MLP neurons of a small language model. Each row is named by its layer, matrix (gate and up: input weights) and neuron, and shows model dimensions 32-127. Each number is 128 + 24 x the weight over its row's rms, rounded and kept within 0 to 255. A neuron's up and down rows have the sign that makes its largest values positive.
After each neuron's rows is what it responds to, as a language model described it from the Wikipedia text at the highest values.

L14.gate400 [131 109 154 134  98 108 119 149 128 124 113 125 117 138 126 132 107 161 127 150 153 152 134 119 124 139 133 155 182 163 118 139 151 104 123 131 163 124 102 133 117 182  79 129 149 114 120 120 134 129 112 151 154 101 116 140  75 104  85 149 122 100  53 138 102 143 128 142 152 131  45 129 102 133 119 125 171 106 116 127 111 148 139 102  97 160  63 117  98 134 146 145 143 110 138 110]
L14.up400 [164 121  95 139 115 116 137 103 105 122 129 123 125 108 110 136 135 134 124 117 164 130 107  81 136 144 106 168 127 115 141 104 136 120 140 155 178  99 125 152 113 125  92 163 171 165  92 102 131 114 174 147 144 138  80 102 100 134 109 170 149 136 144 143 130 146 116 161 173 152 135  90 129 167 134 139 132 135 148 105  97 117 121 105 102 157 131 136 139 113 148 153 119  63  70 120]
Description: Anaphoric topic nouns

L14.gate62 [200 119 118 163 175  96 116 126 132 138 120 114 188 158  91 105 137 106 130 126 126 110 115 172 154 139 114  99 138 151 139 105 122 136 115 128  98 112 143 146 113 129  86 153 151 168 120  80 117 111 138 107 145 116 133 131 106 109  74 142 105 105 155 118 144 147 121 137 131 113  95  83 132 114  76 151 113 137 151 134 130 120 121 111 102 107 158 164 167 123 114 103  91 118 128 120]
L14.up62 [178 126 112 155 192 137 115 131 103 104 129 101 162 101  98 150 160 110 150 131 104 113  94 124 151 109 154 124  84 133 132 134 155 111 131 121 134  95 121 147 133 129  94 124 111 147 168 114 127 105 134 144 136 106 167 102 137 126 131 154 148 108 126 152 142 110  83 171 133  76  99 101 124  84  93 105 106 152 168 115 165 107 103 118  91 109 159 166 180 150 149  89 142 117 160  97]
Description: Headings and predicate degree

L4.gate61 [ 98 146  95  90 127 137 138 121 113 109 101 105 140 131 147 127 145  75 120 105 150  96 129 150 134 118 133 137 145 133 134 158 138 126 136 109 103 151 132 114 146 165 126  52 140 148 124 121  64 133 125 101 166 121  90  95 145  98 134 128 143 159 114 100 160 161 187 132 124 153 137 109  81  91 158 100 130 107 151  85  96 156 176 145 132 156 134 145  95 121 122 124  87 116 159 154]
L4.up61 [150 152 138 135 113 129 132 143 132 127 165  86 144 111 108  90 107 111 138 143 121 130 124 133 122 129 139 121 144 137 156 132  85 113 181 121 119 154  90 154 162  96 154  75  77 101 129 145 121 151 109 131 163 159 120 140 149 144 100 136 133 141 155 130 101 162 153 115 184 107 110 142  90 140 101 177 149 138 190 113 162 148 144 119 126 137 117 145 172 130 133 139 111 133 148 134]
Description: Word-initial single letters

L4.gate365 [132 155  97 153 110  88  77 171 134 138 127 135 114 117 121 112 133 140 146 127  83 125 138 110  98 127  86 124 162 160 121 110 109 137 115 167 130 133  93 163 116 129  82 127 144 134 112 133 147  97 104 157  86 141 116 152 126 136 138 117  91 133 109 120 108 142 141 149 135 156 128 111 139  84 128  85 128 101 108 147 151 139 129 103 115 141  95 158 157 107 138 132 178 103  76 125]
L4.up365 [142 152 107 146 129  97 142 161 119 149 156 134 111  89 138 103 138 120 148 148 115 141 153  80  98 147 112 125 120 137 109 152 107 128 146 157 118 133 105 135 155 138  78 153 158 168 110 163 125 100 110 105 111  86 113 126 126 120 157 135 121 148  90 123 134 112 154 141 117 137 151 109 157 109 128 106 113 105 138 112 183  98 148 116 129 163 126 156 137 124 149 153 165 107  78 140]
Description: Word-initial noun pieces

L10.gate222 [124 152  98 139 162 131 137 153 116 116 135 155 114 118 126 122 128  97 119  32  88 147 150 137 114 109 115 121 158 138 109 161 110 107 137 134 112 145 148 119 143 148 130 137 153 121 114 130 163 148 129 193 154 138 104 159 146 124 101 127 125 109 152 133 145 123 139 142 112 107 113  93 160 149 124 111 177 132 113 145 154 180 127 161  89 145 133 128 157 123 123 152 109 123 111 147]
L10.up222 [122 140  96 151 101 142  99 184 134 108 131 142  86 155 118 153 146 134 105 107 137 141 136 134 125 147 110 124 165 164 166 146 142 142 146 103 147 145 105 122 153 155  82 105 101  67 117 145 164 124 123 183 105 127 122 146 146 133 127 179 160 123 125 110 114 155 142 125 135 128 102 111 156 134 147  99 149 116 102  94 126 112 106 152  90 133  95 130 156 139 124 120 111 165 134 137]
Description: Plural nouns and they

L4.gate308 [180 101 152 152 133 140  74 139 114 147 130 139 136 120 136 121 148 130 139 113 181 109 132 123 139 116 119 152 121 139 143 102 143 125 136 160 200 119 138 126 104 135  93 166 154 153  98 171 168 145 136 171 120 140 130 169 118 110 162 192 133 140 134 113 118 120 113 109 122 148  97 133 171 117 143  99 122 107 124 155 152 113  81 157 126 164 110 122 120 138 129 115 123 122  83 157]
L4.up308 [ 99 123 127 150 110 105 120 160  94 166  94 127 158 105 129 130 140 122 146 142 127 136 128 145 129 129 129 120 127 100 130  97 140 147 122 113 170  88 135 164 144 114 125 105 124 167  98 159 111 123 156 138 130 142 142 128 111 146  84 131 145 156 179  97 117 153 120  71 125 139 128  83 121 140 124 104 148 145 134 152 120 108  87 168 124 147  99 126 105 105 146 103  80 163 113 138]
Description: U.S. and title modifiers

L14.gate42 [127 110 111  88 165 110 142 142  96 100 112 137 191 139  92 124 100 116 129 120 122 132 175 181 106 104 123 129 148 108 152 132  87 142 137 123 182 109 130 184 120 118 132 107 127 133 115 166 133 107  96 110 131 126 138 130 136 137 153 109 161 115 115 118 112  84 161 146  93 130 113  85 116  83 136 156 168 102 113 139 154  89 150 165 136 128 116 116 122  94 140  79 152 111 138 113]
L14.up42 [125 163  88 102 152 113 119 131 160 123 112  68 149  97 106 142 127 121 124 156 100 132 182 117 143 122 124 129 115 146 115  56 118 137 135 140 146 168 106 121 145 101 109 133 150 152 129 165 146 133 146 152 133 117 154 139 183 109 133 144 164 142 126 111 131 157 113 166 115 130  91 101 122  92 143 128 172  92 123 115 139 132 133 122 147 107 121 162 136 135  68 153 120 101 139 102]
Description: Structured field-label tokens

L4.gate429 [153 153 132 143 121 125 127 119 169 157 118 131 145 163  88 141 110 132 136 134 122 114  83 137 123 153 120 187 157 110 174 129 120 109  98  94 118 115 132 123 129 157  97 103 157 118 153  76 151  82  94 171 112 138 115 160 147 140 147 119 110 102 125 135 136 141 132 139 138 127 104  96 114  93 105  91  98 109 136 129 155 103 129 143 113 116  77 163 129 105 120 110 124  99  90 177]
L4.up429 [158 118 132 140 143 112 127 160 148 162 140 160 119  97  70 118 116 111  93 154 155 109  94 146 103 143 186 135 144 153 141  96 131 114  83 120 133  78 127 129 147 159 134 132 100 134 135 121 135  94 122 124 168 122 165 150 105 130 123 112 134 117 157 153 134 105 142 118 109 121 117 142 117 127 126  87 125 111 134 158 110 126 136 133 103 151 110 177 151 121 122 109 113 103  84 156]
Description: Degree and manner adverbs

L10.gate431 [103 121 107  84 137  75 115 154 114 100 109 152 156 135 129 108 138 174 110 105  93  96 111 157 149 169 130  99 148 134 115  82  65 152 139 141 198 118 116 104  89 127  65 173 121 143 128 142 152 107 137 159 143 124 159 148 151 116 125 125 125 102 160  95 144 156 120 124 128 135 126 119 192 117 108 124 115 159 119 128 111 104 116 152 148 114 108 125 141 115 118  93 121 108  98 170]
L10.up431 [120  95  85 141 152 134 125 132 141 130 117 114 169 144 139 129  68 125 151 112 141 119 103 147 129 134 111 167 153  99 120 154 111 132  74 103 171 143 108 126 140 136 107 128 141 113  88 174 127 150 104 118 123 120 147 164 127 147 148 144 148 110 142 129 144 154 138 141 114 138 107 122 133  99  58 139 120 156 164 175 155 147 107 130 118 124 142 139  75 116 106  98 149 105 122 186]
Description: Mid-word and header fragments

L4.gate182 [156 106  98 164  98 106 111  79 120 168 146 146 125 123 136 131 126 100 148 155 106 151 102  85 104  99 216 134 105 175 136 122 162 122 131 108 111  90 128 110 144 147 129 142 143 161 104 133 152 129 152 126 147 110 124 164 130 128 104 106 134 139 124 136 100 124  79 134 110 113 103 121 151 118 138 104 109 154 100 175 141 137 116 110  70 160  89 130 118 130 161  74 115 112  95 109]
L4.up182 [120 130  89 153 121 124 167  63 109 124 140 134 128 146 110 121 127 139 133 144 110 149 111 119 103 134 124 141 127  91 140  98 166 124  94 107 137 107 151 134 147 145 133  84 117 160 123 124 119 125 116 182 134 113 113 151 185 126  84 144 152 141 114 151 135 132 119 128 104 141 138 102 117  91 175 134  91 166 156 136 101 162 126 144 115 112  92 143 134 166 201 120 103 148 133 138]
Description: Name-initial tokens, some adverbs

L14.gate48 [130 129 159 108 116 134 167 114 141 125 114 164 134 109 130 118 154  92 153 142 143 147 167 124 140 100 128 139 145  92 139 131 125 144 123 117 125  84 133 105 122 118 139  98 115 135 142 102 109  84 114 126 172 149 119  92  96 103 127 115 109 102 162 159 160 163 128 138 135 107 128 151  99 124 105 110 137 160 119 104 161 176 137 150 129 115 107 117 118 169 166 117 163 132 152 118]
L14.up48 [102 146 121 123 142 128 152 110  67 121 139 132 195 116 156  92 179 130 107 116 118 104 161 123  97 114  93 135 137 106 155  77  82 117 129  81 127 109 106 128 157 140  84 101 102 130 157 107 130 138 107 149 129 153 105 109 135  90 151 106  93 124 140 171 128 103 118 115 123 106 155 134 127 132 114  88 104 132 132  75 110 155 142 106 150 116 123 141 139 133 130 139 101 131 118 145]
Description: Proper-name start fragments

L4.gate55 [127 122 146 117 137 103 107 127 126 140 160 142 160 201 116  96 141 104  83 108 168 176 149 135 144 140 124 140 138 124 152 121  77 131 115 128 127 124 147 109 142 123 134 121 159 139 177 142 135 108 128 142 137 125 117 132 153 130 117 150 154 154  74  96 117 145 129 149  94  91 157 140 130 158 107 118 153 122 103 141  96 156 158 141  93 133 139 131 153 128 152 140 117 141 107 155]
L4.up55 [154 129 173 134 104 116  56 135 103 168 144 147 178 122 128 106 152 112 104 135 128 149 162 158 122 136 146 124 163 107  85 157  95 147 114 132 115 150 138  73 158 143 147 119 119 167 117 118 145 126  67 140 164 152 104 142 144 131 119 140 156 160 130 126 110 136 135 168 100  70 125 114 119 159 128 103 137 129 109 117  89 128 142  99  79 115 110 105 131 173 152 163 122 102 133 103]
Description: Plural people nouns

L10.gate226 [131 209 111 183  87 183  82 110 114 125 122 136 127 115 127 148 146 162 123 113 115 126 133 128  94  83 113 127 132 111 149 122 127 132 140 114 120 140 112 130 102 143 109  94 153 129 134  98 111  75 141 201 114 110  99 111  95 142 123 144  99 111 134 145 142 115 118 160  99 121 105 124 122 125 110  99  88 103 153 183 136 138 113 124 123 142 125 111 118 121 164 124 138 132 131 134]
L10.up226 [118 157 132 103 124 125 113 149 121  88 125  82 115 111 100 120 121  95 175 123 108 124 139 158 113 114 164 157 120 130 162 133 164 183 166 127 154 156 105 141 115 145 113 157 141 100 111 101 132 115 121 110  89 124 132 121 123  92 120 115 153  84 136 169 118 134  89 121 113 109 120 123  87 139 157 197 147 132 123 107 144 119 153 117 126 140 143 144 143 116 122 104 129  87 138 148]
Description: Time-period nouns after determiners

L4.gate389 [137 101 109 152 148 147 167 139 187 143 126 132 130 135 160 140 124 107 144  91 178 153 135 126 153 144  96 118 124 144 102 129 150 134  89 142 126 125 139 152 125 158 139 142 118 160 146 115 103 105 160  86 119 180 127 138  89 145 111 169 103 134 160 175 162 118 111 148 131 143  95 167  99 106  82 141 137 116 121 123 140  88 141 144 133 144 139 144 130 163 157 172 102  93 150 109]
L4.up389 [154 144 109 131 172 101 116 146 153 122 114 153 133 124 133 102 139  91 104  94 177 151 123 119 108 134 125 124 135  85 103 133 117 110 115  94 149  78 107 133 111 154 127 157 119 149 104 108 128 117 111 109 138 154 129 133  94 163 122 106 121 165 141 188 126 172 138 134 155  83 144 174 140 105 198 152 138 110 142  94 154 118 122 122 110 127 161 110  97 149 112 108 130 201 133 119]
Description: Coordinate BOM separator

L14.gate248 [ 97 116 148 133  99 112  97 116 171 124  78 101 139 132 163 119 101 146 153 124 170 145 103  97 147 143 124 119 124 121  87 141  70 161 156 154 118 101 160 128 125 137 127 133 141  77 107 101 144  95 134 121 149 154 126 113 115 167 118 119 101 114 120  93 162 146 129 115 106 139  97 140 113 169 122  96 117 120 115 159 138 146 120 122  93 153 121 152 122 102 165 176  89 110 150 137]
L14.up248 [112 113 165 125 115 144 132 114 130 158 125 100 152 170  89 170  87 104 130 129 165 149 141 152 159 104  77 129  95 129 117  94 125 136 115 113 116 139 124  81 166 153 146 128 132 152  98 137 148  98 146 123  98 139 152 112 135 108 113 146  93 112 140  98 169 115 120 141 124 161 141 101 108 153 100 137 132 111 116 160  96 154 109 176 146  67 133 142 123 148 105 167  92 150 100 120]
Description: Person role nouns

L10.gate115 [132 108 133 117 123 133 105 120  53 103  76  97 156 134  86 111 103 145 108 123 155 105 137  64 145 131 137 126  80 111 131 153  72 121  73 124 134 138 172 144 123 117 152 144 119 136 102 104 131 128 146 114 130 138 163 153 147 132 113 112  82 145 102 174 132 113 128 130 120 150 133 114 104 119 135 152 111 118 110 149 108 136 157 121  97 165 176 129 125 160 170 151 162 161  92 116]
L10.up115 [133 139 105 157 114 123 130 129 103 113  57 164 167 168 136 172 136 127 152  92 160  89 133 136 144 149  75 106  99 148 142 134 143  94 130 129 121 142 120 117  94 100  99 104 143 133 112 106 134  86 131 156  94 143  83  88 142 126 142 141 172 174 115 176 132 118 142 147 122 112 176  95 148 109 121 135 164 124 100 101  94 132 121 121 159 125 141 167 104 190  91 146 156 157 130 107]
Description: Relational nouns and separators

L4.gate139 [123 142 158 120 134 125 167  73 109 147 143 123 149 150  84 145  83 116 139 142 158  69 131 148 133 117  89 131 157 172 158 179  96 140 126 120 134  82 114 136  74 130  89 136 143 136 149 109 124 147 106 155 108 129 156 115 130 128 149 164 134  88 112 153 127 140  97 131 132 124 163 129 141 150 155 151 149 121 153 162 170 122 152  93 174 151 130 124 118 149 153 137 137 128 159 100]
L4.up139 [ 66 101 154  98 160 131 159  66 137 152  96 153 128 158  92 112 129 148 149 107 108 134 128 136 155 158  85 135 133 128 134 160  98 153 165  99 108 140 140  88 108 122 125 126 108 112 123 134 122 149  92 127  96 107 109 131 125 127 123 137 106 140 104 141 125 134  97 149 141 132 110 148 113 133 137 135 126 146  99 127 159 120 136 135 115 123 154 157  91 135 174 178 110 154 148 100]
Description: Word-final name/number pieces

L14.gate295 [138 150 121  94 120 186  93 116 160 168 135 118 130 139 142 143 120 112 121 112 108  95 146 146 112 125  70 157 127 111 109 139 148 177 104 152 154 120 104 127 155 131 130  99 162 129 119 140 115 133 111 145 134 142 124  93 162 107 131 148 139 141 139 137 152  89 161 142 170 120 103 160 134 131 160 138 136 132 126 145  88  69 150 118 133 119 156 152 112  56 114 135 104 101 163 124]
L14.up295 [ 95 129 152 113 136  87 134 138 144 123 166  99 146  80  72 125 107 170 144 111 150 116 135 149 134 146  49 131  93 140 144 107 134 158 135 142 139 140 149 110 122 123  98 145 100 140 159 123 117  83 126 127  93 146 132 117 133 125 120 130 143 133 110 123 133 130 153 134 150 116 143 131 127 161 134 138 123 106  83 152 110 114 113 111 126  93 124 123 146 143 176 118 151 128 103 115]
Description: Digits inside long numbers

L14.gate428 [120 133 126 114 126 108 149 126 113 154 169 109 169 122 136 109 147 134  98  75 137 124 113 102 133 107 169 146 126 112 119 144 133 116  64 109 137 114 132 162 148 124 152 131 144 124 170  99 110 160 153 172 154 118 129 127 164 120 114  96  82 175 130  93 141 177 126 113 100 106 137 133 159 134 174 122 128 103 111 142 136 132 122 201 140 139 104 138 129 118 121 117 120 149 150 145]
L14.up428 [120 131 152 134 143 137 146 143  93 139 139 100 135 119  90  88 123 132 125 114 139  87 101 133 114 114 120 150 136 156 114 153 145 132 133 142 136 113 146 187 167 128 130 114 117 115 140 119 114 128 106 158 185 127 131 108 138 139  94  81  67 156 103 130 173 161 123 136 101  80 100 118 114 123 190 115 114 127 142 128 159  96 139 167 117 144  91 133 142 131  92 161 160 166 107 157]
Description: Collection nouns and headers

L10.gate269 [133 107 138  63 143 144 169 104 125 158 114 141 123 103 129  86 148  85  92 100  94 132 141 139 115 139 112  94 151  91 102 112 105 114 117 149 127 147 119  95 117 132  91 148 139 124 122 110 138 123 165 107 120 147 143 129 116 129  86 130 138 130 115 120 139 129 134  85 152  78 142 140  97 154 176 116 151 139 122 146 123 144 125 156  81  94  67 166 110 111 166 128 107 151 108 114]
L10.up269 [174 149 109 137 159 111 101 128  81 152 146 195 127 126 126 155 143 135 147 134 134 103 137 109  75  85  76 116 132 134  90 134  91 107 114  96 122 153  79 143 141 102 121 124 117 100 124 149 149 128 111 117 148 142 118 159  98  97 140 130 156 137 110 149 129 152 155 106  98 120 166 120  99 145 151 148 112 164 139 120 146 123 129 146 165 110 111 129 154 154 128 177 124 133  92 121]
Description: Mid-word in rare names

L14.gate413 [137 126 137 146  95 181 115 145 132 130 139 104 129 138 128 121  92 124 117 139 141 154 151 153 118 135 145 145 159 127 125 119 145 108 115 106 115  84 136 208 142 111 143 142 105 148 164 117  89 103  87 115 126 111 147 117  94  93 154 125 110 136 135 122 117 170 156 149 173 152 145 133 117  98  67 171 115 180 168 108 153 144 149 135 127 158 148  85 165 163 124 115 145 153 135 125]
L14.up413 [101 110 111 156  98 117 106 108 131 147 122 163 102 119 135 172 127 133 147 150  95 161 160 164 112 109 140 109 115 136 158 132 126  88 112 144  94 117 125 125 109 145 133 111 135  91 116 153  89 150 138 128 131 183 109 127  80 143 148 140  80 149 192 127 127 160 132 110 162 150  97 130 102 147 117 129 194 128 135 144 148 109 147 189 156 167 150  99 141 139 156 127 140 149 116 116]
Description: Table row boundaries

L10.gate159 [122 160 166 144 178 109 127 135 148 117 169 112 122 127  98 157 127 121 134 134 132 102 142 115 136 110 146 118 150 142 143 123 143 154 130 123 121 119 137 167 159 195 137 118 123 129 106 156 104 132 101 124 126 139 147 146 186 145 128 110 137 134 118 106 157  79 115 133 111 112 136 158 134 110 147 143 100  82 101 147  96  81 102 119 152 108 115 132 181 125 120  67 117  92 102  81]
L10.up159 [117 161 151 103 134 103 122  90 133 147 159 108 108 124 154 163 109 141 141 136 148 135  79 147 106 102 105 169 111  89 122  91 156 128  84 121 128 129 129 177 162 169 123 135 128 115 109 149 123 114 161  89 152 122 191 128 138 134 129 100 158 145 122 126 106 169 155 118 115 124  92 165 142 158 157 170 134 167 143 118 162 118 118 141 108 115 151 115 142 165  95  65 152 170 123  96]
Description: Copulas and degree words

L14.gate29 [141 139 140 131 127  91 100 130 173 178  88  89 136 139 124  92  91 126 112  96 152 134  89 160 122 106 146 115 161  83 137 177 216 119 154 124 174 128 123 104 188 143 134 178 117 128 109 128  94 116 107 148 111 123 127  99 110 164 149 143 133 131 149 132 129 136 128 127 156 143  87  95 101 148 113 133 150 128  96 121 162 149 134 110 126 130  87 143 139 130 125 153 162 106  92 163]
L14.up29 [137 106 125  67 146 111 136 139 164 115 146 136 150 136 116 146 109 131 177 141 116 164 108  99 101 107 125  85 128 142 104  75 142 117 117 189 138 176 113 161 108 144 120 154 136 106 135 146 109 118 134 110 135 130 185 131 128 105 129 102 110 146  98 124 135 139 135  84 116 139 129 119 105 110  61 118 137 136 150 114 134 146 168 116 174 143 136  82 147 162 158 113 122  80 103 124]
Description: Split word beginnings

L10.gate443 [142 111 109 101 152 144 127 141 128 118 120 108 119 129 173 120 131 138 170  92 144 130 110 137  97 148  97  73 107 156 164 177  97 126 165 154 162 163 106 152 136 139 111 126  90 100 136  88 124 174  92 127 101 173  86 108 142  92  93  68 129 100 126 135 131 172 134 124 108 121 110 128 158  96 103 107 173 114 162 119 122 161 141 132 165 168 131 134 123 118 161 132 123 113 102 144]
L10.up443 [128 135 158 153  98 154 153 150 152 141 123  81 164 102 136 128 105 129 102 134 147 119 110 135 105 108 197  93 143 141 147 109 130 182 184 163 138 114 106 162 158 137  99 149 129  93 125 150 121 125 118 134 153 163 170 129 124 126 126  99 141 162 126 146 112 116 121 120 132 122 132 140 103 143 150 119 162 112 105  72 140 126 102 174 160 138  94 150 134 117  97 119 125 173 160 110]
Description: Word-initial fragment tokens

L10.gate253 [104 111 156 134 123 105 151 101 104 121 107 142 143 124 106 137 144 155  99 150  88 129 112  89 132  99 145 121 123 121 134 111 144  83 156 134 122  82  99 161 172 127 106  66 134 145 121 131 111 116 148 118 148 140 115 147 126 137 105 118 116 165 123 124 104  93 138 153 142 146 136 149 107 101 111 113 115 115 130  97 121 117 111 115 172 137 122 124 169 137 142  98 129 113 148 109]
L10.up253 [122 101 172 140 125 105 130 157 138 151 103 160 113 132 111 146 104 124 130 105 120 159 104 103  93 115 181  60 104 121 108 129 137 102 163  98  89 130 113  92 138 111  88  89 101  95 170 124 146 125 148 133 140 153 113 138 118 113 114  79 136 104  95 121 125 102 104 120  89 149 111 145 144 101  58 163 137  84 162 134 146 117 148 103 109  96 132 128 117 132 143 121  90 127 118 149]
Description: Mid-word fragments, esp. names

L14.gate152 [144 130 147 142 113 130 161 155 142  89 142 122 162 136 111  95 125  89 139 125 153 133  97 106 109 121 146  86 123 130 135  96 114 132 130 109 109 169  82 134 148 145 101 114  96 118 144 108 105 162 104 129 174 134 120 111 105 151 197 120 109 154 170 151 159 127 129 139 136 142 148 117 114 173 105 123 167 132 180  93 100 139 187 123 132 137 133 177 105 113 140 129  81  93 109 129]
L14.up152 [147 151 127 116 101 176 120 149  93 125 106 128 125 128 158  89 177 128 135 138 117 107 140 107 128 124 101 102 100 191 113 122 145 147 133 121 100 133 117 150 163 180 141  95 149  98 129 154 125 109 105 110 134 114 146  97 123 141 124 139 110 168 165 153  92 118  96 124  88 105 102 164 167 144 110 123 173 105 106 118 154  98 123 113  95 143 152 163 124 162 142 112 118 106 165 103]
Description: Name-initial capital letters

L10.gate343 [146 130 126 135 122 166 130 135 124 121 159 129 124  87 128 137 170 116 119 172 115 126 129 162 132 106 111 146 164 122 173 114 119 136 133 104 135 155 109  91 105 112 107 115 137  94 127 167 105  91 111 173 109 126 137  97 156 125 107 150  83 151 158 114 129 133 166 103 141 112  96 158 132 133 107 101 129 136 109 131 161 107 123 145 126 164 158 144 126 155 188 155 140 160 131 136]
L10.up343 [151 140 172  94 110 141 117 122 118 180 155 138 131 163 101 133 110 150 129 181  91 112 112 171 147  72  70 167 157 137 121 166 131 153 145 173 107 114 127 131 155 160 136 118 153 125 110 148 167 133 136 155 139 127 137 159 147  95 128 155 131 116 116 135 158 175  99  69 141 130  88 127 105 130  63 138 124 107  82 158  92 160 133 127 129 107 150 130 103 131 120 149 146 131 159 167]
Description: Final token of names

L4.gate81 [120 124 145 135 121 143 113 159 147 124 118 122  86 172 160 100 134 123 122 127 129 118 125 110 123 170 120 128 145  81 102 138  83 149 142  90 147 132 164 161 144 122 151 134 140 128 166 152 167 148 116 137 157 127 103 185  95 127  98 112 105 114 115 129 133 113 122 168 108 126 143 117 198  86 105 107  95 134 124 126  85 151 127 118 146 103  99 124 121 142 127 124 126 148 134  90]
L4.up81 [147 146 149 130 107 144 112 107 133 109 129  81 105 151 116 127  93 106 123 119 174  64 155 136 136 116 101 165 120 150 132 115 129 125 104 142 133  68 105 101 112  75 173 178 141 149 151 105 130 133  86 163 133 112 147 116 145 126 140 133 106  80  81 139 128 146 150 138 112 145 124  98 201 100  96 132 121  84 155 124  92 148 122 109 102 132 134 107 157 136  87 110 157 118 162 119]
Description: Infobox field names